Weights of a small GPT-style language model, trained from scratch on English Wikipedia: width 256, vocabulary 702.
MLP neurons of a small language model. Each row is named by its layer, matrix (up: input weights; down: output weights) and neuron, and shows model dimensions 32-95. Each number is 200 + 40 x the weight over its row's rms, rounded and kept within 0 to 999.
After each neuron's rows, "fires before" lists the tokens most often just after its 100 highest values on Wikipedia text that the model never trained on.

L7.up1005,170,258,167,206,199,175,273,191,140,219,177,222,266,191,203,221,251,162,171,240,268,241,169,222,156,222,204,181,283,311,176,193,244,189,226,196,196,194,185,235,157,172,174,283,163,226,188,151,271,191,233,92,201,160,206,193,212,154,165,190,189,217,244,163
L7.down1005,167,246,196,206,174,189,182,224,194,216,207,193,204,219,195,261,159,278,236,243,203,187,166,225,203,122,229,178,196,256,205,234,183,198,177,239,149,168,173,161,206,235,242,224,214,201,222,208,216,200,239,183,117,198,170,183,193,196,156,192,165,143,189,236
fires before: "{", "ent", "2", "at", "ess", "p"

L10.up4,109,265,195,141,200,274,207,179,129,232,159,199,240,186,215,195,147,202,203,264,255,223,103,128,193,248,227,230,324,195,163,222,242,225,306,194,182,204,216,210,182,234,192,221,221,255,221,149,163,231,190,126,145,179,195,151,196,215,267,242,206,160,268,135
L10.down4,196,240,304,194,220,232,199,200,180,239,211,222,140,173,220,224,167,218,192,143,210,159,217,148,165,228,245,228,223,178,237,206,167,165,227,278,213,287,208,227,180,285,304,180,207,256,290,144,212,204,213,218,203,257,201,170,168,271,229,225,255,135,244,145
fires before: "er", "p", "b", "ed", "u"

L8.up933,198,237,220,184,266,190,235,169,213,154,220,169,269,144,205,174,184,217,144,202,253,189,162,243,278,132,233,174,290,175,187,229,225,205,247,234,199,164,144,184,254,187,260,230,183,206,238,234,165,228,182,237,175,174,213,200,180,168,221,240,261,158,291,279
L8.down933,161,193,265,263,226,222,165,256,108,172,257,202,253,277,205,210,240,273,160,217,222,275,244,269,212,241,245,160,250,159,290,181,225,198,253,227,287,199,200,196,254,213,181,96,193,214,220,231,226,192,143,207,210,136,230,191,158,189,240,209,190,126,232,263
fires before: "e", "ing", "n", "en", "ed", "es"

L9.up874,135,232,216,202,238,206,256,179,177,222,172,244,152,151,201,263,198,132,182,239,221,304,226,173,242,215,228,164,262,214,125,218,153,191,194,189,128,138,227,171,193,246,184,271,277,202,198,156,193,228,227,185,201,197,166,208,210,199,205,147,234,197,227,141
L9.down874,209,170,184,185,218,209,236,288,218,142,183,201,156,213,179,201,202,307,238,130,189,216,190,163,167,222,247,231,146,235,238,221,240,228,195,242,175,156,182,222,182,241,122,163,202,231,289,197,205,152,142,201,197,188,253,143,128,169,254,156,240,192,223,304
fires before: "s", "ed", "u", "im", "en", "ot"

L10.up174,194,210,98,199,217,146,191,112,181,202,166,246,191,268,219,272,142,172,106,141,249,258,220,252,200,210,211,204,231,219,126,235,209,147,174,199,154,254,69,241,230,213,238,145,178,176,257,238,259,182,199,174,234,141,187,183,213,201,221,319,212,163,182,141
L10.down174,229,156,226,184,169,220,252,324,230,242,217,155,157,215,166,144,273,229,226,242,188,148,221,205,210,139,102,189,122,176,211,240,195,270,181,230,198,183,175,174,251,239,242,309,141,236,201,144,222,211,254,206,200,202,164,181,206,195,235,186,115,184,105,246
fires before: "ow", "ed", "as", "m", "ated", "at"

L6.up626,155,241,247,181,192,188,205,209,180,181,231,184,228,254,198,239,184,207,191,233,225,224,256,226,165,196,239,170,193,222,163,220,126,218,180,203,160,131,230,168,168,197,200,184,240,230,295,222,251,155,232,201,195,177,226,164,231,221,230,201,104,198,185,222
L6.down626,223,192,221,167,202,241,261,256,214,172,168,135,146,253,251,184,181,145,150,249,243,178,206,108,201,194,107,224,221,261,209,220,231,182,263,223,197,169,171,229,163,198,199,132,269,248,225,234,250,185,128,204,265,313,103,206,103,230,215,263,270,243,243,240
fires before: "port", "ational", "et", "er", "re", "p"

L6.up803,195,206,195,200,196,166,249,274,204,226,186,218,218,205,232,156,200,182,177,186,231,197,204,229,215,294,237,196,169,230,95,204,181,240,231,188,298,231,242,203,203,299,242,140,209,189,213,254,190,202,166,159,161,170,217,137,214,277,211,160,146,257,153,176
L6.down803,208,176,240,217,139,167,211,217,250,201,204,192,155,177,183,250,221,204,131,174,322,240,210,226,165,157,186,187,217,232,170,190,213,234,207,175,179,233,171,213,159,153,227,184,209,152,192,158,225,259,232,226,222,252,162,140,188,176,201,243,246,214,291,162
fires before: "ue", "on", "e", "le", "p"

L5.up60,211,210,206,189,228,168,260,197,247,232,198,201,250,153,235,207,174,170,198,220,246,148,205,175,196,191,241,89,236,164,192,212,205,169,185,238,250,196,215,144,197,166,219,167,265,230,220,118,238,245,215,176,203,193,201,158,240,314,213,269,172,228,144,257
L5.down60,163,242,206,173,174,189,230,131,176,231,219,158,287,176,175,165,192,193,269,268,209,116,195,177,214,176,174,143,231,202,191,180,218,196,240,246,131,176,227,170,183,197,219,165,260,200,189,218,167,161,179,204,181,279,102,282,116,270,224,204,210,239,204,205
fires before: "or", "port", "p", "en", "om", "her"

L9.up182,206,166,282,257,183,229,181,216,257,166,198,192,204,172,294,253,238,164,133,197,172,271,225,105,214,202,242,162,207,215,129,180,173,211,231,255,148,192,211,182,208,152,224,195,255,187,154,210,135,176,208,206,205,168,203,248,172,263,131,272,136,184,276,149
L9.down182,224,229,208,210,207,172,210,260,206,222,230,143,224,256,285,219,239,189,224,238,230,156,123,147,269,211,283,208,205,173,210,251,236,188,177,203,203,127,213,225,208,214,136,149,183,216,202,217,112,226,185,157,202,196,167,216,164,137,147,160,231,59,184,250
fires before: "ue", "u", "ut", "ed", "t"

L8.up215,201,224,175,187,199,243,204,225,152,122,284,239,130,151,209,229,182,203,157,241,231,126,257,188,166,231,191,183,163,179,184,189,190,253,212,287,150,240,281,178,216,256,206,198,208,226,197,240,153,199,170,190,98,120,210,109,186,263,247,192,150,260,256,212
L8.down215,211,177,205,210,255,244,156,179,205,159,150,204,163,144,197,277,222,182,227,217,250,156,161,240,199,269,100,170,214,170,246,239,187,224,211,147,200,208,138,114,173,209,156,217,244,164,173,170,186,190,276,241,189,225,74,213,150,172,176,204,177,183,182,178
fires before: "port", "er", "on", "d", "p"